Weights of a small transformer language model: 11 layers, 129M tokens.
MLP neurons of a small language model. Each row is named by its layer, matrix (up: input weights) and neuron, and shows model dimensions 96-191. Each number is 50 + 15 x the weight over its row's rms, rounded and kept within 0 to 99.
After each neuron's rows, "fires on" lists the tokens most often at its 100 highest values on Wikipedia text that the model never trained on.

L8.up118:63 39 62 74 64 20 47 47 28 21 45 44 50 54 73 51 27 43 26 66 73 51 59 45 45 40 74 52 32 62 40 43 34 45 27 33 55 59 53 49 50 58 69 27 51 57 52 75 26 33 69 24 60 48 40 73 23 50 41 58 63 43 60 63 72 52 67 58 24 13 41 72 55 25 36 19 52 35 65 26 43 34 33 74 56 33 19 56 78 55 71 68 47 34 63 48
fires on: "ir", "an", "h", "ot", "t", "in"

L7.up355:39 60 50 44 56 35 47 55 64 51 61 37 55 28 46 70 77 47 46 30 45 50 44 58 55 46 39 46 55 35 57 57 69 16 37 71 57 53 47 59 52 39 35 42 48 54 65 54 21 06 57 17 48 72 32 33 59 31 62 38 84 26 41 40 44 50 42 25 56 53 68 69 53 36 62 29 56 49 49 49 62 25 72 52 39 60 66 34 66 38 25 48 50 66 44 52
fires on: "le", "ro", "b", "ou", "re"

L8.up294:38 44 56 58 50 61 43 81 68 25 52 70 38 49 69 61 57 48 14 60 27 38 73 73 44 49 64 56 64 23 60 58 16 51 56 38 65 53 35 34 60 53 51 49 38 37 45 33 43 42 51 20 57 48 65 62 45 30 87 56 50 15 86 63 56 65 44 60 44 61 33 47 45 53 40 35 60 57 39 68 56 47 32 59 49 64 58 53 78 50 91 78 62 59 60 65
fires on: "us", "ag", "el", "en", "is"

L7.up344:48 54 58 63 42 99 72 24 48 60 54 47 13 50 63 54 58 62 49 53 59 69 51 57 32 69 45 43 74 32 59 57 61 40 52 47 63 29 31 60 53 35 54 56 60 42 60 46 39 38 45 45 55 33 79 36 76 51 23 89 42 33 45 72 49 47 35 63 63 68 33 38 53 43 45 47 67 43 85 36 29 69 32 52 29 68 48 87 61 59 55 48 51 81 58 47
fires on: "our", "c", "her", "g", "ive"

L6.up227:56 73 13 31 47 33 61 48 24 67 34 49 52 84 57 70 62 53 44 52 56 66 46 26 51 25 30 58 24 53 24 47 44 77 56 58 50 45 75 61 46 51 46 62 33 57 48 20 42 33 52 55 45 72 38 47 41 60 61 33 60 27 65 64 71 52 50 64 41 53 77 40 27 62 61 55 69 27 80 64 56 84 25 71 65 43 56 42 60 70 18 41 53 52 49 62
fires on: "ir", "p", "9", "2", "et"

L7.up135:66 46 49 65 76 20 18 58 88 62 32 35 52 47 55 67 60 57 44 55 99 49 73 50 29 39 45 47 22 36 38 38 46 33 21 59 66 65 60 57 50 29 49 62 53 56 56 38 65 46 50 42 56 35 37 63 53 09 49 24 37 50 58 65 71 74 60 39 32 38 64 53 62 49 69 43 58 65 71 43 67 51 40 47 70 77 56 41 59 40 44 61 35 38 37 64
fires on: "u", "ear", "is", "al", "ic", "ost"

L5.up155:52 49 74 39 28 39 69 45 35 18 68 46 19 42 33 40 38 35 31 56 63 46 52 42 64 22 68 73 33 59 43 42 33 53 42 65 27 38 40 21 54 58 45 41 54 41 67 34 50 60 50 54 57 42 73 40 57 56 46 65 36 60 51 53 76 69 39 54 62 47 35 30 45 37 30 46 76 68 33 60 60 60 70 57 44 50 61 37 78 46 53 49 65 45 53 51
fires on: " e", "A", "ig", "E", "U", "ic"

L8.up214:52 64 38 55 70 12 49 45 35 39 25 62 62 58 76 61 74 43 60 41 32 65 53 24 54 77 58 66 37 49 41 34 41 26 45 76 58 60 70 45 42 58 28 54 17 39 52 76 53 33 44 31 38 60 64 69 49 38 42 33 67 52 46 38 42 39 32 26 54 42 70 24 61 31 53 31 68 65 49 31 42 58 43 45 58 76 66 40 54 80 56 61 57 96 33 22
fires on: "s", "in", "0", "3"

L5.up65:68 39 41 59 49 49 30 33 46 22 48 55 48 26 45 45 66 54 34 61 37 31 56 34 44 50 59 46 41 71 36 46 27 70 49 36 52 49 28 18 42 69 58 38 47 47 60 39 64 66 53 48 79 49 70 39 74 43 52 34 31 48 46 45 54 60 44 48 64 94 72 62 76 30 65 47 67 15 88 51 57 68 59 38 82 28 37 49 42 83 56 43 63 38 48 37
fires on: "\n", "her", "ber", "b", "ay"

L6.up213:37 71 50 18 58 57 43 50 28 49 49 49 63 28 60 49 42 39 47 45 57 55 36 39 61 43 74 62 66 64 82 27 30 27 24 48 41 60 50 53 32 46 45 79 29 30 25 63 54 60 51 64 63 37 76 36 33 62 54 44 38 62 87 72 18 28 41 48 71 56 45 48 56 50 54 55 43 74 47 11 39 33 42 42 54 31 45 47 55 48 54 61 71 63 59 67
fires on: "s", "n", "-", "er", "e", "\""

L5.up61:43 56 30 33 25 29 29 31 35 51 52 49 24 28 71 47 37 74 37 50 34 55 64 46 63 32 47 72 55 62 56 32 51 46 49 28 44 48 47 34 26 50 42 29 77 73 45 61 69 32 55 57 58 54 61 29 44 61 65 43 17 35 26 36 42 65 70 48 69 48 45 71 28 88 80 36 37 56 50 37 52 48 77 46 73 52 37 82 58 54 56 37 40 51 41 52
fires on: "n", "ch", "re", "a", "ate", "ong"

L8.up149:43 51 63 49 46 45 42 35 79 65 48 48 35 33 33 43 61 30 33 18 50 30 51 74 50 45 59 71 53 49 93 52 63 54 46 66 63 16 56 44 52 46 55 30 43 56 44 40 38 66 56 38 56 57 44 51 33 72 38 48 63 57 48 50 60 49 59 70 36 57 43 50 08 45 55 50 35 67 49 40 78 18 63 61 53 74 67 24 53 43 38 64 39 43 34 51
fires on: "ing", "us", "o", " it", "e"

L7.up132:50 31 58 55 46 26 33 50 61 57 64 59 26 35 73 57 50 71 37 83 52 44 61 69 38 33 67 68 55 61 26 40 42 81 62 62 63 33 67 32 73 50 62 29 45 58 76 45 49 53 53 78 46 32 35 53 26 71 50 79 70 65 37 37 49 43 47 53 23 43 39 62 49 42 61 54 59 24 57 51 58 38 43 51 57 63 43 52 48 39 60 89 61 13 44 62
fires on: ")", "ac", ":", "ec", "al", "an"

L5.up158:31 41 45 48 45 59 66 66 51 57 62 57 64 57 53 38 46 45 72 35 67 33 41 37 64 58 33 48 81 67 53 74 24 36 32 57 77 50 48 56 70 58 71 18 49 19 57 44 43 37 64 80 47 51 63 30 52 29 24 70 66 48 12 46 44 41 50 75 54 65 52 58 47 66 41 57 37 68 67 33 71 37 57 75 35 83 69 55 30 63 60 49 69 28 48 34
fires on: "1", "ter", "el", "i", "our", "2"

L7.up215:52 40 56 34 43 58 62 53 38 52 35 51 35 49 38 52 51 56 28 30 29 21 54 45 39 57 41 67 42 56 44 65 39 52 56 61 51 43 54 49 76 66 41 47 49 59 50 34 60 38 38 62 54 77 71 66 48 38 65 50 47 93 62 39 33 43 38 58 56 47 65 42 66 37 78 65 39 77 43 33 57 56 57 07 59 70 41 14 76 50 51 64 47 70 31 38
fires on: "ul", "or", "l", "im", "v", "our"

L7.up307:56 58 44 53 65 40 29 41 56 72 43 65 87 55 51 42 67 41 36 43 66 67 74 46 19 44 56 43 43 42 54 53 55 50 60 38 43 54 22 31 68 68 45 25 36 58 31 53 58 52 33 55 73 42 51 50 65 60 70 73 65 58 51 52 53 56 40 55 39 46 37 63 41 34 43 45 50 59 62 47 73 08 28 63 36 56 48 46 59 09 88 15 53 56 49 33
fires on: "p", "d", "s", "r", "ig"

L6.up341:24 40 37 74 62 51 36 56 35 41 55 61 67 61 30 46 32 41 84 66 45 47 90 53 32 50 33 37 57 65 19 29 49 48 46 43 39 58 51 40 60 51 71 63 51 43 46 37 24 62 70 67 38 44 29 43 59 56 57 44 57 55 55 26 74 43 64 73 22 57 38 31 56 73 65 80 46 38 43 58 58 35 64 46 40 53 47 44 34 51 23 70 62 56 13 39
fires on: "R", "1", "S", "E"

L7.up61:45 67 33 46 42 65 36 48 57 58 40 48 54 40 57 77 41 63 42 73 67 47 66 58 36 40 44 34 37 65 33 47 54 72 53 50 58 44 22 41 46 49 54 17 36 44 40 45 52 61 66 51 48 25 64 44 48 33 31 43 56 63 62 44 39 56 64 35 65 43 69 38 28 17 53 33 58 40 65 55 65 49 51 52 97 49 42 65 30 49 41 60 64 68 65 20
fires on: "e", "ent", "y", "ie", "a"

L5.up145:23 39 71 76 33 28 40 62 54 37 50 53 65 42 66 53 22 29 31 56 27 29 49 58 67 25 83 29 47 50 74 42 54 50 56 30 63 68 41 40 45 37 58 68 34 51 64 32 54 57 57 49 66 59 28 36 16 28 43 60 36 57 62 76 48 62 59 45 18 43 70 42 41 39 57 38 55 77 35 49 49 82 34 28 11 64 48 71 51 57 80 76 64 18 32 59
fires on: "i", "g", "il", "d", "ad", "at"

L6.up31:63 47 43 53 51 18 53 58 39 45 45 56 99 36 63 42 22 37 48 27 72 64 58 33 45 56 55 63 47 65 42 58 23 57 40 49 35 65 56 35 50 64 96 22 64 50 62 28 22 46 66 61 58 56 82 53 40 49 62 26 67 45 38 23 62 39 57 37 64 57 74 68 51 49 50 60 62 45 38 64 63 52 37 52 38 42 50 37 36 25 61 44 30 72 48 48
fires on: "in", "u", "t", "==", "le", "n"

L6.up96:59 50 49 85 52 68 38 37 50 46 51 57 67 18 41 68 59 51 56 45 68 67 47 32 35 31 31 51 18 29 27 45 37 40 34 65 64 29 66 43 55 48 56 37 30 82 25 59 93 58 66 44 54 24 60 56 61 38 33 42 43 85 30 61 62 56 26 41 62 39 57 31 42 47 53 36 73 52 59 60 37 50 62 45 47 42 42 34 78 48 68 66 09 57 52 25
fires on: "ic", "h", "is", "al", "=="

L8.up243:61 63 36 49 79 36 61 69 67 37 20 46 45 24 49 57 44 33 35 43 42 45 47 33 56 77 66 54 64 80 49 62 66 36 36 37 35 53 54 46 20 67 49 58 65 07 00 68 29 47 51 71 57 30 63 54 77 30 34 56 49 57 65 43 62 69 58 35 41 60 71 48 69 27 39 39 67 36 51 60 41 59 68 64 40 44 51 20 52 75 51 63 34 66 47 58
fires on: "ro", "r", " W", " h", " E"

L6.up14:60 77 64 57 57 62 80 41 29 47 28 45 52 31 57 61 54 37 50 21 47 85 42 47 53 45 37 66 43 52 66 51 53 55 46 39 52 50 59 49 49 19 73 38 50 55 57 43 58 83 59 76 51 39 32 18 52 59 49 26 32 47 48 51 37 38 52 30 65 54 42 28 44 40 72 76 57 33 32 72 61 51 64 49 49 54 49 42 41 37 64 46 50 67 63 48
fires on: "in", "le", "ec", "an", "p"

L8.up314:48 38 24 44 78 42 45 44 68 61 73 32 42 78 43 75 47 42 15 62 71 72 38 70 68 80 41 35 55 30 40 45 34 52 54 53 46 64 46 44 37 81 42 52 54 36 50 44 42 30 36 51 52 24 33 80 50 59 61 44 67 58 43 55 74 65 38 74 67 32 28 69 37 28 73 31 53 56 52 67 49 52 39 53 52 61 54 39 42 28 23 07 82 69 59 50
fires on: "f", "p", "ig", "ub", "ent"

L6.up367:47 43 42 58 34 43 46 37 38 40 48 62 51 73 51 75 45 62 38 66 35 36 59 61 41 40 48 45 32 41 37 44 64 62 58 70 45 84 45 32 45 26 47 38 53 54 66 84 35 53 63 24 32 51 67 63 39 39 53 76 64 40 24 50 50 75 61 37 03 45 54 76 48 53 65 45 45 24 73 51 68 85 70 32 56 57 52 45 63 42 91 48 57 38 53 61
fires on: "as", "S", "ist", "il", "ir"

L8.up157:41 37 78 73 37 70 12 56 56 61 43 58 83 44 44 69 28 47 45 49 51 49 71 49 44 34 46 47 30 44 36 53 62 55 36 76 30 32 27 61 42 39 46 41 43 58 33 47 46 89 58 34 76 54 67 48 72 57 28 59 48 35 74 45 21 74 26 69 72 45 24 41 42 68 63 43 54 44 39 75 58 40 62 26 38 27 54 21 44 34 49 38 49 27 56 15
fires on: "u", "un", "z", "is", "ic", "re"

L8.up216:53 67 49 47 57 48 43 30 20 44 56 75 45 35 58 46 37 73 64 50 68 39 25 38 63 34 44 58 45 60 32 14 53 58 34 43 54 69 77 42 62 66 51 53 31 49 28 47 54 47 62 46 83 78 54 56 31 43 32 20 40 93 46 69 59 73 35 54 65 53 56 50 42 52 43 27 66 58 55 28 49 55 76 45 64 55 57 59 48 47 38 47 48 45 34 51
fires on: "==", "\n"

L8.up55:55 28 14 46 58 55 79 54 76 65 68 73 40 32 48 59 07 48 70 54 46 46 47 45 36 59 55 47 56 52 84 47 69 54 57 49 39 61 74 44 62 06 20 37 44 51 61 37 37 35 42 75 34 41 77 46 47 32 60 51 65 69 74 59 39 59 53 38 47 39 56 49 47 55 44 27 53 39 43 42 52 90 41 51 52 45 41 28 59 42 42 49 50 46 28 33
fires on: "r", "ie", "id", "t", "ol", "d"

L6.up260:35 14 53 53 91 29 49 54 46 60 67 57 59 65 50 57 52 42 76 41 52 72 56 52 75 26 71 35 40 45 57 52 82 56 48 52 37 66 59 51 33 34 27 37 88 70 49 62 67 58 63 56 62 49 48 55 34 54 38 76 53 57 75 45 62 72 60 16 37 28 37 55 37 31 65 56 74 37 31 50 74 40 43 14 43 37 54 37 02 35 42 53 44 53 67 23
fires on: "ch", "on", "es", "t", "is", "er"

L8.up286:64 51 64 30 37 47 38 37 51 38 57 56 56 48 63 44 70 54 52 50 17 50 56 72 55 48 43 65 19 55 58 45 40 74 43 55 43 56 46 65 31 58 29 55 62 62 32 36 47 49 57 40 46 39 59 44 41 29 44 72 48 63 45 53 83 52 37 36 53 51 13 32 49 28 58 72 34 85 48 52 72 40 73 61 42 80 68 50 48 55 73 68 30 50 45 87
fires on: "ar", "us", "ak", "f", "t", "ist"

L7.up198:30 63 85 75 44 63 39 37 38 44 54 89 57 48 65 61 28 53 61 50 45 57 59 18 53 22 28 38 33 34 37 50 47 55 41 59 60 52 47 56 72 49 70 37 25 47 49 56 31 21 87 52 63 69 86 95 30 45 49 52 55 67 51 37 58 48 32 49 88 66 65 53 52 51 66 37 74 52 49 37 10 51 55 34 78 39 64 65 64 67 58 31 57 54 43 52
fires on: "\n", "f", "-", "ir", "c"

L5.up83:25 46 75 53 25 13 67 85 41 64 61 54 67 78 59 44 41 55 56 38 55 61 48 46 29 63 52 09 35 54 55 55 64 59 34 54 41 70 82 20 35 19 43 46 47 30 36 41 78 31 34 52 51 56 45 69 56 51 61 26 57 51 51 53 64 51 32 63 48 69 32 48 58 47 84 29 36 56 44 64 35 26 49 50 68 56 43 55 49 23 56 29 48 67 49 32
fires on: "s", "t", " de", "os", "=", "d"

L7.up219:54 64 60 64 43 59 57 24 57 36 37 36 84 37 51 77 33 75 66 39 67 63 69 72 22 30 61 30 40 49 26 37 57 76 53 62 50 44 53 53 33 54 27 66 58 49 54 39 44 82 43 68 57 36 59 64 60 52 52 62 44 53 34 50 47 39 33 34 29 49 52 17 57 26 42 41 78 50 66 71 59 61 27 67 72 64 45 34 48 52 67 34 46 16 44 53
fires on: "s", "9", "ic", "h", "as", "t"

L7.up302:28 50 98 40 55 53 51 65 19 57 56 38 47 35 16 60 23 38 40 13 49 86 19 78 34 25 56 49 62 48 62 35 35 45 33 45 46 74 55 26 33 40 51 37 43 56 82 65 47 65 53 24 72 34 56 54 41 34 63 57 43 83 39 32 67 71 47 45 71 66 28 37 44 51 75 72 60 63 33 74 38 35 52 72 48 52 53 41 62 36 32 41 46 60 34 21
fires on: " is", "s", "le", "ist", " was", "t"

L8.up370:55 46 35 41 41 75 34 65 46 36 36 72 83 67 45 46 59 71 62 23 53 20 41 60 36 51 58 51 75 17 78 53 49 42 51 42 27 55 26 63 52 72 49 40 59 47 48 43 32 49 55 39 55 39 48 44 38 61 39 44 32 54 68 59 61 33 68 53 49 41 64 65 50 64 48 49 54 55 76 17 62 75 32 41 46 34 60 55 67 63 09 40 44 60 49 52
fires on: "2", "t", "20", "id", "ort", "al"

L6.up107:60 47 67 74 38 43 46 52 30 44 38 29 49 25 35 61 36 72 68 55 42 39 34 49 40 49 55 55 50 48 51 65 52 58 33 57 37 56 38 54 52 81 25 62 61 43 46 28 69 32 74 58 63 42 49 54 60 61 23 40 74 49 59 61 83 73 39 29 65 55 49 51 45 59 56 51 44 66 58 57 65 69 52 36 52 24 35 52 43 41 56 62 54 48 42 83
fires on: "ri", "c", "i", "is", "on", "le"

L5.up234:65 61 57 50 54 66 55 51 58 68 86 73 59 33 69 33 46 42 45 62 45 53 48 32 30 56 59 56 53 72 60 69 43 59 47 85 48 32 66 45 54 57 43 63 40 70 68 67 53 23 45 69 51 51 52 28 29 45 43 51 42 51 42 33 53 44 58 64 36 33 59 66 11 50 59 38 03 57 38 37 71 72 26 45 33 75 49 59 38 33 47 51 73 61 50 43
fires on: "ay", "1", "2", "0", "6", "5"

L5.up277:51 34 72 69 21 52 42 46 37 61 52 63 37 50 63 89 41 52 40 48 51 53 67 77 59 64 47 52 39 32 52 53 38 82 37 40 37 39 38 12 52 68 43 09 33 46 71 51 55 35 36 28 69 69 37 53 53 53 47 44 26 43 50 66 73 53 46 30 36 47 47 63 54 58 66 27 74 36 70 59 48 62 36 39 53 52 29 65 49 41 48 71 60 30 58 51
fires on: "ay", "an", "il"

L8.up87:25 55 60 52 45 36 39 57 40 52 58 58 53 44 45 55 61 68 55 24 31 39 56 38 67 54 72 62 56 54 58 47 50 46 57 43 66 54 48 53 27 27 29 48 54 75 60 40 42 70 28 45 51 26 24 44 41 47 28 72 63 10 60 50 55 64 54 52 68 61 43 89 45 60 68 31 81 43 30 22 57 63 72 52 34 39 45 46 28 44 40 42 46 42 42 64
fires on: "re", "r", "ch", "le", "n", "er"

L7.up112:56 37 42 26 59 07 52 58 50 52 50 34 46 47 73 27 45 69 26 76 43 61 58 47 51 57 30 74 50 53 68 49 39 63 68 55 50 27 38 49 39 50 23 31 37 48 52 55 85 46 67 31 44 61 90 54 37 61 41 51 43 59 43 73 72 32 78 40 31 76 31 67 51 44 67 57 47 68 58 29 67 35 38 55 54 51 45 41 45 43 41 53 42 73 47 49
fires on: ".", "ong", "ame", "o"

L6.up3:56 60 60 04 36 38 54 52 46 29 36 58 54 74 51 35 47 67 22 41 60 36 80 60 51 48 57 58 46 55 47 35 57 75 58 49 40 92 34 58 56 50 55 42 17 65 67 76 43 66 23 38 54 49 43 49 50 33 32 46 67 79 39 48 34 41 61 50 36 49 81 54 53 35 45 33 67 53 71 24 61 48 44 76 86 61 50 49 41 64 22 40 31 58 66 22
fires on: "a", "ed", "e", "in", "d"

L8.up242:54 78 40 48 63 69 37 73 36 60 47 77 70 53 50 26 87 62 49 38 68 76 62 63 51 62 40 43 42 56 41 56 41 50 39 26 34 32 68 82 40 26 45 53 56 47 42 49 26 63 58 54 81 28 55 51 57 59 26 69 32 42 68 39 41 30 47 68 63 52 56 54 21 44 36 84 45 26 60 25 66 45 21 53 78 60 49 52 50 39 40 41 62 48 58 21
fires on: "in", "1", "id", "t", "7", "0"

L6.up43:69 66 65 53 49 47 59 55 34 59 38 49 55 36 49 41 53 58 47 43 76 68 39 58 40 75 64 60 48 59 46 47 23 49 77 50 25 59 57 62 41 50 61 47 74 58 58 56 69 71 44 45 28 68 35 35 48 40 42 51 63 48 46 73 51 41 50 76 72 54 52 57 52 32 61 59 58 12 48 45 54 51 24 61 51 59 19 68 54 64 80 30 56 25 78 67
fires on: "t", "ver", "er", "g", "ry", "e"

L7.up22:26 66 63 68 26 70 15 51 43 41 51 27 45 36 72 44 39 60 46 47 43 52 75 62 33 75 36 48 40 60 67 45 28 32 51 46 56 56 68 45 32 59 50 51 39 60 66 68 29 47 71 49 46 58 46 73 60 44 70 34 29 41 45 58 47 45 44 29 63 25 13 52 78 81 32 63 31 27 35 33 47 73 46 63 50 41 35 59 65 39 79 57 76 56 57 67
fires on: "en", "t", "el", "et", "s", "at"

L6.up373:96 54 34 44 64 25 64 37 43 60 32 50 33 68 61 60 50 70 40 40 74 60 66 76 27 48 56 61 50 60 58 74 42 93 43 58 54 56 44 52 44 81 30 56 49 24 59 57 52 44 46 34 47 32 60 44 60 54 83 39 29 33 70 59 71 38 53 69 37 51 58 39 32 64 34 63 60 74 57 33 52 44 50 36 34 41 25 36 42 74 66 63 52 30 44 40
fires on: "e", "y", "ing", "p", "ant", "2"

L5.up21:24 35 37 78 50 66 32 41 31 59 65 30 66 49 68 51 60 51 48 36 40 46 38 70 62 64 23 80 58 55 31 17 26 83 37 69 47 39 56 75 57 39 48 48 58 61 59 05 39 65 75 56 56 45 57 43 56 59 48 45 59 49 40 32 40 44 64 34 38 43 36 35 43 44 69 72 48 50 63 34 34 76 49 33 74 38 36 64 37 75 64 79 42 34 56 39
fires on: "==", "an", "gh", "ist", "e"

L5.up120:86 45 48 58 46 61 32 46 48 42 64 50 39 24 26 53 47 58 71 46 37 41 64 45 49 28 56 59 39 85 53 72 31 83 53 58 32 38 53 50 49 48 41 44 67 54 50 45 63 70 49 63 60 77 77 61 25 49 53 44 78 47 51 82 85 57 41 57 44 51 57 39 39 47 57 61 55 48 48 49 75 36 55 76 63 64 40 43 46 27 53 50 68 31 17 52
fires on: "ay", "i", "ri", "en", "is", "ip"

L5.up91:30 59 42 32 58 57 63 58 56 72 44 43 45 44 43 71 82 64 25 38 55 47 11 74 41 37 09 58 36 03 42 76 65 56 58 42 26 49 72 64 62 42 29 52 24 45 52 30 63 45 38 41 50 44 33 53 64 62 64 62 71 44 29 41 36 20 34 51 53 41 42 57 53 63 52 44 58 51 49 53 42 48 45 77 37 63 54 45 51 57 48 75 34 54 23 54
fires on: "or", "re", "m", "ew", "ro", "o"

L6.up377:17 48 36 35 39 71 84 33 45 47 58 51 52 30 54 28 51 45 63 47 39 40 50 49 52 61 54 42 43 37 39 36 72 38 56 60 25 46 93 47 57 93 32 61 67 45 45 67 63 52 35 43 52 39 37 46 59 31 57 51 52 21 75 70 58 47 47 58 50 69 67 61 76 51 67 79 47 74 40 28 63 50 41 53 38 48 77 41 53 78 59 26 33 60 41 56
fires on: "a", "an", "U", " al", "ed", "o"

L6.up80:39 57 47 68 50 49 56 59 41 44 66 31 67 38 53 63 63 63 53 31 36 54 38 59 54 67 43 56 63 26 64 42 53 67 42 68 26 44 38 55 49 56 65 48 45 55 40 23 39 22 49 87 60 46 50 25 22 46 53 61 60 57 67 38 61 44 42 26 79 52 19 78 53 49 53 86 65 43 44 45 42 43 68 65 21 54 68 54 33 46 35 71 35 46 43 47
fires on: "1", "8", "an", "4", "o", "ro"

L7.up284:50 33 34 49 54 54 39 52 24 51 51 50 34 61 62 38 49 43 74 67 75 59 41 67 66 92 44 42 42 67 69 67 56 67 67 29 41 45 51 33 44 58 46 41 84 45 57 62 60 54 23 43 63 74 54 60 64 49 53 75 61 36 55 73 64 58 44 52 45 32 63 51 51 26 36 71 78 43 59 38 17 45 44 57 42 49 75 53 64 07 63 38 68 54 57 52
fires on: "ive", "ast", "and"

L5.up213:41 45 56 41 62 55 51 50 63 37 19 55 33 82 67 63 39 79 55 43 62 45 49 48 41 38 49 60 66 49 72 65 41 53 32 50 32 55 66 45 40 50 58 52 36 43 51 57 59 72 54 69 31 34 38 34 46 28 55 56 50 44 46 61 48 49 35 58 60 45 50 55 65 17 49 41 43 42 64 70 58 66 23 46 48 45 37 46 33 76 53 57 42 42 79 52
fires on: "s", "t", "a", "e"

L5.up203:82 73 27 36 62 33 64 36 36 46 43 30 59 50 45 41 58 38 47 29 45 55 41 36 51 55 80 75 53 23 67 54 56 52 44 41 51 40 52 58 39 04 39 36 42 66 52 27 42 73 51 44 32 64 57 77 36 44 64 42 60 72 74 44 67 47 24 65 42 30 41 62 43 39 56 38 42 52 56 62 39 65 47 48 48 61 79 62 54 58 62 32 66 46 20 39
fires on: "t", "d", "w"

L8.up34:14 45 44 40 26 62 68 63 33 72 20 65 53 50 64 49 48 58 64 60 42 64 42 45 80 60 45 62 72 60 51 46 72 60 38 54 77 17 54 45 36 53 27 56 31 50 61 52 38 34 50 61 33 71 44 30 17 41 29 76 46 74 47 71 54 58 26 62 47 52 55 57 37 23 72 65 39 49 56 50 64 36 54 47 30 49 63 62 63 54 70 46 35 45 10 48
fires on: "ia", "and", "an", "ed", "ver", "ion"

L5.up45:46 60 44 69 48 46 17 43 48 63 65 64 90 58 43 53 65 36 31 41 30 62 33 50 40 68 57 51 30 27 32 72 44 45 54 46 32 44 28 37 30 32 46 42 64 56 45 41 55 50 66 58 49 39 59 58 56 48 65 96 57 77 49 68 46 50 63 09 27 66 46 82 32 56 62 42 53 45 79 45 33 62 64 54 54 46 46 92 12 35 77 87 53 79 35 29
fires on: "if", "ad", "or", "e", "ld", "an"

L7.up376:54 58 50 58 55 43 57 43 44 60 52 54 52 34 27 57 49 32 43 51 33 41 33 32 61 62 48 28 54 42 49 49 45 58 30 36 50 48 63 47 25 54 19 60 57 54 57 43 51 54 57 40 80 65 73 72 33 59 29 15 43 51 54 47 59 70 79 67 69 39 41 54 36 84 54 48 47 42 57 65 52 49 47 61 49 19 45 61 60 46 26 11 36 66 53 44
fires on: "e", "a", "i", "he", "le", "ol"

L7.up42:70 61 46 75 47 64 72 32 20 38 61 39 41 33 48 51 26 48 08 31 18 31 44 41 45 56 83 64 50 58 91 47 48 25 40 68 60 52 38 60 58 65 33 44 66 52 47 33 45 48 41 26 33 55 50 53 47 41 53 29 56 61 09 51 60 62 18 27 72 30 79 26 60 40 69 44 66 58 38 64 41 57 53 59 64 56 74 58 63 32 69 53 75 58 25 34
fires on: "b", "r", "0", "s", "he", "d"

L8.up33:54 60 39 55 48 72 44 37 25 53 22 53 87 25 69 59 45 45 58 29 46 40 18 56 64 66 36 58 64 60 42 40 62 29 29 59 52 28 50 32 50 56 73 46 37 57 25 94 66 56 53 18 66 38 48 81 28 36 47 47 59 54 55 53 44 31 42 51 75 33 40 74 75 51 50 45 40 41 74 59 36 80 61 57 48 45 67 52 25 55 50 61 41 53 58 56
fires on: "al", "ir", "er", "ch", "/", "n"

L5.up90:36 53 53 54 56 40 65 43 60 63 51 37 72 50 40 45 60 40 64 50 35 73 46 79 59 44 60 69 60 40 45 40 44 40 48 46 53 28 58 55 48 66 56 63 59 38 65 61 55 61 21 42 45 49 42 58 38 09 62 50 36 47 71 66 54 51 56 62 41 69 42 47 57 77 64 58 45 53 40 40 33 21 48 30 34 73 38 39 24 40 35 62 63 35 30 64
fires on: "ed", "et", "o", "od", "d", "it"